python train.py --d_model=256 --activation="tanh_gelu" --norm_eps=1e-05 --bias="all" --tie_embeddings=false --init="normal" --init_std_qkv=0.0222 --init_std_o=0.00419 --init_out_by_depth=true --lr_head=0.00693 --steps=10181
MLP neurons of a small language model. Each row is named by its layer, matrix (up: input weights) and neuron, and shows model dimensions 128-191. Each number is 128 + 24 x the weight over its row's rms, rounded and kept within 0 to 255.
Before each neuron's rows, "fires after" lists the tokens most often just before its 100 highest values on Wikipedia text that the model never trained on.

fires after: "-", "|", "|---|---|", "---|---|---|---|"
L3.up1310 [127 148 115 126  80 111 116  99 108 138 144  80 130 153 111 158 136 112 125 134 137 105 164 126 120 141 127 184 103 101 153  98 130 175 129 105 149 146 112  93 125 160 120 139 121 162 132 133 139 108 120 151 132  77 122 113 130 144 130 110 110 140 147 138]

fires after: "ver", "or", "ed", "ta", "ve", " or"
L3.up844 [119 154 125 117 128 135 131 135 135 126 150 147 115 128 132 117 128 179 120  86  97 103 155 118 147 145  69  97 144 128 119 133 140 140 123 124 119 138 122 124 156 127  96 123 152 132 134  91 133  90 141 122 111 149 126 156 110 130 115 135  79 150 131 169]

fires after: " |", "---|---|---|---|", " S", "\n", "|", "|---|---|"
L8.up1076 [123 145  55 109 133 135  89 147 134 147 150  97 132  85 101 103  98  99 123 141 138 141 111 109 140 110 103 114 106 160 143 117 144 129 129 102 112 114 107 107 134 118 149 100 104 139 107 134 123 138 133 124 132  88 124 131 102  92 158 135  86 126 125 118]

fires after: "==", " ==", "===", " "
L5.up906 [119 138 111 103 110 149 190 148 119  99 129 132 117  68 121 148 146 139 123 121 146  97 109 146  90  82  57 119 125 143 170 117 139  92 104 106 139  82 113 129 136 113 115 103  98 155 116 110 104  63 142 120 114 128 141 116  84 117 105 156 120 130 123 137]

fires after: "==", " =="
L5.up1500 [156 111 155 122 123 151 124 135 130 155 140 143 135 130 141 171 165 190 163 171 119 140 116 103 149 136 146 102 129 133 149 167 134 136 137 134 135 130 173 109 145  83 131 110 138 157 164 123 134 113 137 131 117 155 122 116 136 147 175 131 152 140  97 111]

fires after: "il", " Ma", "P", "d", "pe", "|"
L3.up631 [155 155 160 102 134 143 130 152 140 108 102 164 147 151 124 156 149 142 152 133 126 133 153 123 146 164 159 171 133 141 164 129 106 121 144 163 155 107 163 115 156 156 133 137 186 145 108 138 170  63 185 124 151 145  97 132 118 129 110 120 168 146 113 128]

fires after: "ro", "ult", "c", " gr", "cc", "ff"
L3.up1381 [123 130  96 129  86  96 122 130 135 135 120 132 104  91 113 107 118 108 146 106 141 101  86 131 120 115 122 103 117 127 100  93 131 129 105 120 110  93 126 108 103 122 123 110 106 128 116 108 149 106 135  95 109  97 100  92 122  72  90 110 101 123  89 107]

fires after: " ", "lo", " de", " Ro", " La"
L5.up1217 [105 110 174 153 122 147 158 164 134 134 103 122  94 113 136 152 152 157 122 163 133 137 158 139 142 182 171 152 158 129 151 140 113 130 165 137 128 149 100 139 142 157 160 112 126 163 123 139 150 110 146 118 129 133 142 102 121 153 133 165 121 157 139 134]

fires after: " U", ".", "S", " su", "U", "n"
L7.up1262 [120  83 101 134 103 128 134 129 107  86 102 134  87 101 129  99 140 133 112 118  91 118 110 134 117 147 105 101 109 114 112 122  83 135 100  93 116 122  69 133 122 136 129 127 123 106 122  99  96 107  83 128 117 125 131 127 135 128 112  73 111  97  92 129]

fires after: " P", "po", "ri", "on", "d", " qu"
L3.up696 [ 82 130 109 156 136 110 139 133 125 116 134 140 101 130 150  88 107 115 130 146 162 127 134  93 148 152 149 158 124 121 151 179 169 113 185 110 111  99 155 115 108 116 174 131 100 133 141 186 147 172 102 129 102 144 106 151 118 157 106 151 122 130 141 118]